Weights of a small GPT-style language model, trained from scratch on English Wikipedia: no biases in attention or MLP.
MLP neurons of a small language model. Each row is named by its layer, matrix (gate and up: input weights) and neuron, and shows model dimensions 0-63. Each number is 128 + 32 x the weight over its row's rms, rounded and kept within 0 to 255. A neuron's up and down rows have the sign that makes its largest values positive.
A block is one neuron, or neurons of one layer that tend to fire together. After each block is what it responds to, as a language model described it from the Wikipedia text at the highest values.

L5.gate112 [152 165 107 104 171 156 124 148 119 128 101 168 160 130  99  79 151  68 142 107 145  71 135 190 106 143 128 140  85 137  88  95 103 137  88 120 176 162 202 153 149 126 140  86 117 150 119 171 192 118 109 123  92 134 143 152 103  59 126 122 143 104 102 110]
L5.up112 [ 69 124 154 112 135  85 125  83  53 195 120 113  96 156 133 167 120 107 147 124 149 147  68 139 136 117 136 159 147 114  96 126 128 115 148 133 119 125 150 144 130  54 154 217 117 161 155 131 149 171 108  82  69 131 158 160 111 143  78 117  70 164 101 147]
L5.gate193 [133  94 102 147 159 136 123  96 128 116 143 105 147  90  94 154 162 151 150  82  94  78 135 137 148  84 144 134 124 121  93  56  86 102 109 145 115 148 101 140 108 108 120  77 112  85 104 183  81  68 136  86 156 121  98 167 160 139 172 140  70 143 141 136]
L5.up193 [124 132 116 112 151 127 140 221 105  78 161 105 131 165 131 107 113 120 151  73 136 163 129  98 113 150 214 100 112 157  99  90  73 133  86 132 124 165 140  82  63 107 112 111 118  95  99 110 124 175 168 157 116 137 132  95 115 102 145 122 144 157 100 102]
L5.gate200 [152  82 131 122 153 122 111 131 144 167 163 129 131 145 179  86  96  77 157 127 128 105 115 239  89 186 179 144 104 114  89 123  97 135  66  89 109 162 102 144 160  89 116 126 161 113  76 108 131 109 189  90 119  82 147 110  95 134 184 125 137 115 116 125]
L5.up200 [121 112  78 113 143  94 133 128  97  90 133  72  96 125  93 146 207 116  84  62 178 168  45  77 104 109 156 147 127 134 138  94 113  77  39 165  96 153  98 142 222  96 125 111 138 104 150 146 123  94 133 157 119 150 114 175 180 110  93 125  96 120 143 109]
L5.gate286 [ 92 100 146 184 161  47 113 146 144 140 216  95  96 133 109  99 130  84  83  29  65 139 113 140 134  82 105 143 114 134 168 139 118 146 157 163 133  89 140  59 126 127  65 112 136 166 123 110 169 158 149 168 116 123 104  91  79 180 122 180 173 132 166 138]
L5.up286 [162 179 224 128 115 155 139 141 180 104 114 129 126 120  82 117 169  72 172  67  88 116 166 121 117 198  83 170  93 143 140  94 101  95 168 148 111 119 150  97  72 124 155 125 123 160 112  96  76 142 175 255 100 116 138  94  96 136 108 115 114 134 173 156]
L5.gate289 [ 53 118 122 137  99 136 152 173 187 152 168 143 117 166 178 106 117 162 115 131 169 148 155 100 200 150  97 137 109 147  49 140 131 129 106  95 151 163  69 130 150 115 104 170 129 104  43 111 138 115 108  78 177  89 149 131 158 161 151 131 136 148 132 121]
L5.up289 [106  74 125 157 142 136 186  91 150 108 119 136 100  54 142 137 184 127 107 195 121 127  28  38 166 123 163 106 125 114 106 134 165  97  55 142 152 127 108 116 123  80 126 128  96 144 105  99 158 141 133  98 142 173 148  95 135 112 105 117 118 108 139  95]
L5.gate293 [171 181  99 103 193 119 135  91 146 169 189 157 119  77 206 137 164 131 111 134 126 173  90 105 125 127  75  84 139 187 139  64 103 146 144 146 155 122  87 151 145 163 164 139  99 120 131 107  99 180  92 135 130 131 130 116 141 104 126 150 128 120 155  92]
L5.up293 [233 122 152 167 108  88 129 184 105 162 100 182 116 100 101 143 148 123 129 107  96 148 146 154  86 182 101 194 144 174 122 116  79 173 165 133 173  75 128 144 122 183 141 109 129 122 122 151 120 157 103 132 171 107 108  92 115 114 190  88  87 150 107 153]
L5.gate372 [141  81 175 139 178 150 107 127 110 164 144  78  86 128  62 137 136 124  30 126 132 151 148 155 147 161 178  98 101 104 139 128 167 109 133 132 123 102 133 122 108 103 154 113 156  90 123 129 110 174  88 143 124 125 151 155 115 210 170 136 159 133 124 114]
L5.up372 [113 120  97  60 132 134  96 123  91  82 148 152 148 219  64 117 152  76 117  67 165 155 129 109  72 125 137 145  62 140 118  93 174 198  87 138 126 174 141 200 113 105 163  66 126 145 142 213 130 145 117 157  94 146 132 166 185  90 146 136 141 115 138 127]
L5.gate379 [168 147 146 139 155 105 107 185  98 125 150 114  63  83 127 155 153  16  78 111  96  91 125 189 146 181 128 133 122 150 107 121 129  83 101 135 100 160 141 140 143 122 106 148 132 169 115 126  74 110 131 142 165 157  95 157 149 140  95 144 138 127 111 179]
L5.up379 [ 91 125 122 106 161  97 175  82 160 112 171 137 175  51 149  70 101 113 139 119 198 155 154 116 114 139 120  94 120 101 159 121 156  98 120 106  90 137 180 141 106 117 191  99 131 187 138 104 175  68  92 151 117 134 126 159 137 127  63 133  83  99 174 108]
L5.gate385 [117 153 114 136 138 188 109  91 116 102 123 135 127 131 132 171 152 145 120 158 152 108  85 159 161  75 112  85 125 135 102 140 123 136 107 110 137 119 101 199 159 100 210  95 114 130 124  69  73 132  92 102 129 143 153 156 123 132  98 108 108 206 151 176]
L5.up385 [193 105 113 122 178 145 136 141 141  69 147 144 121 113 183 137  75 153  97 150 120 104  98 103  93 101 132 161 132 138 126 211  79 145 124 135 138 130 148 161 118 164 143 148 158 130 123 107 128 109  76 125 102 125 220  92 159 154 131 144 105 117 165 142]
L5.gate478 [127 117 120  66 169 124 165 135 130 127 167 113 144  89 101 166 133 133 131 121 100 118  94 211 136 131  52  89 209 189 112 153 137 123  63 108 127 101  91 134 213 188 129 174 143 143 118 170 140  78 135 113 143 133 141 171 133 137 166 187 150 131 111 144]
L5.up478 [ 96 119 158 104  93 115 141 107  94 149 209 187 141 144  91 177 164 187 114 136 113 123 155 140 111 128 112 119 159 151  90 118 152 126  50 171 142 105 141 120  87 130 150 111 119 138 118 125 138 108 122 152 130 202 109 134 175 123 122 138  70 106  96 130]
L5.gate493 [125 107 127 116 178 139 137 163 112 141 136 138 114  83 153  55 110 165  81  90 133 100  59 167 147  97 141 136 115 174  79  69 100 114  82 123 156 125 135 129 147 136 142 155 136 122  78 171  75 120 105 156 121 101 110 169 100 149 180 134 155 149 148 129]
L5.up493 [202 154 160 161 127 131 151 133  86 155 102 121 139 103 121 128 142 103 126 105 157 154 115 168 145  77 195 147 143  93 105 104  88 127 123 128 112 158 118  80 120  66 135 112  87  97  90 116 111 133  56  43 159 134 126 170 159 118  89 120 156 154 136 121]
L5.gate531 [185 158 162 111 144 128 133  56 114  95 105 122  68 175 147 145 138 119 171 122 129  98 172  90  70 148 125 145  73 149 138 107 101 164  73 131 119 145 107 169 155  91 139 104 138 103 160 160 114 105 106 120 170 171 152 113 149 123 160 153  89  76  89 128]
L5.up531 [172 115 201  92  63  98 116 147  91 127 138 134  97 123 118 187 149 138  59 156 160  77 135 126 114 162 151 140 126 161  95 138 162 128  90 183 116  84 111 156  33 138 123 138 112 120 163 142 128 139 149 172 121 176 144 172 185 127 162 154 105 100 100 116]
L5.gate539 [199  74 169 102 138 172 113 148 120 146 168 119 137 160 146  76 135  97 149 166 169  98 146 142 132 144 103 103 118 107  72 105 119 137  87 149  92 160 121 134  93  99 138 103 109  99  63 140 104 184 139 165 144 116 131 159 166  77 141 125 101 190  96 126]
L5.up539 [ 86 127 132 103 187 100 171 135 144 154 159 161 141 140 107  62 121 114  67 135 159 108 148 106 169 138 104  79 137 183 183 131 116 102 103 129 135 134 163 101 106 104 157 108 152  97 125 150  81  97  69 145 129 203 118 195 133  63 146 108 120 116  91 143]
L5.gate562 [205 110 114  99 132  83 115 154 172 131 118 130 173 160 145 143  66 114 153 178 138 115 115 139 185 147 178  79 183 206  81 133  96 116 136 116 148 130 140 130 149 198 119 119  72 143 158 235 125 117 122 116 176 163 133 211 147 104 116 107  96 103 165 122]
L5.up562 [141 123 118 171 128 192 113 176 139 151 123 116 173 157 107 111 135 110 107 133 172 127  83 102 150  48 151 135  86 125 207 181  97 158 104 147 147 149 213 123 140 127 120 150  93 130 160 155 129 170 102 146 181 125 143 107 111 196 101  76 122 120  92 122]
L5.gate622 [137 106 176  79  94  73 104  79 134 106 150 162 105 138 104  81  73  67  71 180 122 106 104 128 191  89 144 128 144  90  83 105  89  94 121 165 134 111 174 189 141  69 129  98 173 153 129  87  94 142  58 123 136 192  91  99  74 129 136 145 108 172 156  63]
L5.up622 [119 110 109  66 130 132 172 118 100 175 154  68  94  95 162 109 128 106  95 128 151  79 164 167 100 249 149 163 108 119 128 102 104 105 136 106 143 159 144 176 142 121 117 134 148  63 135  86  92 163  95 136  96 101 158 120 131 137  64 142 134 120 151 101]
L5.gate628 [204 105  99 174 115 132 156 184 135 130 105 134 155 101 147  53 162 121 116 157 118 150 125 159 177 118 138 134 126  85 175 137 113 164 138 164  79 147 143 100 145 110 145 175 145  79 130 113  84 106 134  96 109 120 110 137 100 123 175 144 138 156 200 108]
L5.up628 [144  94 131 130 108 135 137 117 106 147  82 141 103 102 126 112  61 130 119 121  95 107 119 100 136 170  60  97 161  95 139  96 109 122 160  30 113 120 163 167 153 103 144 138 141 105  69 124 118 152 146 177 159 110 174 133 155 118 180 146 121 103 132 186]
Tokens just before a person's or place's descriptor: the ")," after birth years in name lists, "is a/an" in opening definitions, and markdown table separator rows.

L3.gate496 [149 139  47 132 137 105 100 118 132  93 101 111  40  64 147 196 142  87 137 101 130 151  90  91  94 132 101 115 136 105 116 138 167 174 146 148 100  84 124 147 169 145 125 131 114 152  96 149 152 156 203 140 129 128 190 165  58 136 179 172 127 180 121 161]
L3.up496 [167 107 123 108 105  88  89 172 150 106 142 177  61 141 155 168 125 149 114 138 106 107  98 126 133 126 105  95 142  91 134 132 225 157 137  66 128 118 101  91  81 129 134 162  89  80  93 183 146 144 168 146 128 109 233 188 117 163 125 146 154  83 128 128]
Modal verbs (often the last piece, as in should, might, must) and infinitive to, right before a bare verb like be or have.

L3.gate551 [145  86 112 137 159 164 126 161  65 106 121 122 176  92 172 186  95  38  83  74 121 136 143 116 165 113 102  88 168 138 118 128 157 134 126 156 128 139 134 142 188  90 167 106 103  11 100 157 101 128 137 170 114 118 113 116 176 175 136 180 126 101 149 167]
L3.up551 [113  99 115 156 191 127 123 161 104 112 132 140  75 136 106 183 100 149 124 154 129  97 158 169 125 117  95 135 112 167 140 147 149 113 115 135  93  87 116  95 128  97 165 144 130 133 120 190  88 128 111 112 118 132 152  83 158 163  73 162 134 129 129 134]
Fires on is or was right after the name and birth-date parenthetical in a biography's first sentence, before a/an plus nationality; also on title-ending = lines and the word piece an.

L4.gate71 [169 120 124 116 205 119 140 140 184 167 106 124  90 169 132 123 147  81 148 116  84 118 133  86 160  85 139 138  92  98 108 125  65  65 116 144 146 121 106  95 135 150 127  88 112 118 115 179  88 144  95 111 112 120 134 141 179 183 124  76 114 106 155 185]
L4.up71 [191 166 119 124 170  87 148  80 164 180 137 153 138 154 142  96 205 102 178 182 143 121 105 134 126 111 145 190 126 197  92 132  39  65 169  44 119 101 106  77 144 120 133 103 133 125 118 126 138 139 151 129 107 130 134  73 103 167 113  78 136  93 176 148]
L4.gate199 [142  56 148 119 195 137 109 145 115 150 162 123 134 154 132 126 208  56 176 128 126 134  65 168 108 159 135  87 135  90 152 106 134 151 154  80  96  90  77 165 136 113 190 117 126 144 107 142 120 134  88  93 107 106 121  49 103 101 170 128 142  51  83 112]
L4.up199 [136 126 114 172  92  96 139 108 181 170 130 141 108 132 198 130 113 146 144 120 142  82  97 141 121  63 139 161 132 143 120 169  70 112 148 143 106 116 142  92 116 146 112  80 160 150  78 100 150 109  60 136 131  87  36 114 160 139 147 124 108 145  54 177]
L4.gate438 [166 145  86 175 129  96  96 131 108 140 172 122 140 109 144 148 123  88 180 100 165 119 147 105 159 102  95 167 128 171 126 126  62 160 200 132 102 116 119 131 123 114  78 173 120  66 143 148  89 161  56  51 164 126 125 149 178 174 155 127 146  73 114  82]
L4.up438 [153 116 121 124 189  77 147 129 164 128 120 200 119  55 180 210 142 134 166 116 129 155 122 110 103 121 148  69  95 118 156 145 116  98 125 107  62 173 143 127 188 121  95 116 112 136  96 119 153 144  63 149 155 153  88 152 119 162 134 103 156 132 210 144]
L4.gate521 [139 204 175 120 179 104 112 176 130 135  73 136  82 125 125 146  90 116 159 126  60 106 132 139 112 167 126 101 152 137 121 136 146 118 105 159 100 123 152 129 133 118 126 114 106 124 108 128 103 131 173 166 150 112 164 147 133  84  97  82 160  99 182 122]
L4.up521 [104  92 156 144 123 103 122  90  82 155 183 109 122 155 134 129 117 124 129 148 102 131 142 132 134 127 118 180 200 212 105 149 117 148 201 201 137 170 166  25 135 102 143 122 167 109  92 131 115 129 137 112 175 133 135 150 125 195 140 124 125 194 110 170]
The indefinite article a or an in mid-sentence prose, often after prepositions or verbs: at an average, in a strip club, was a position.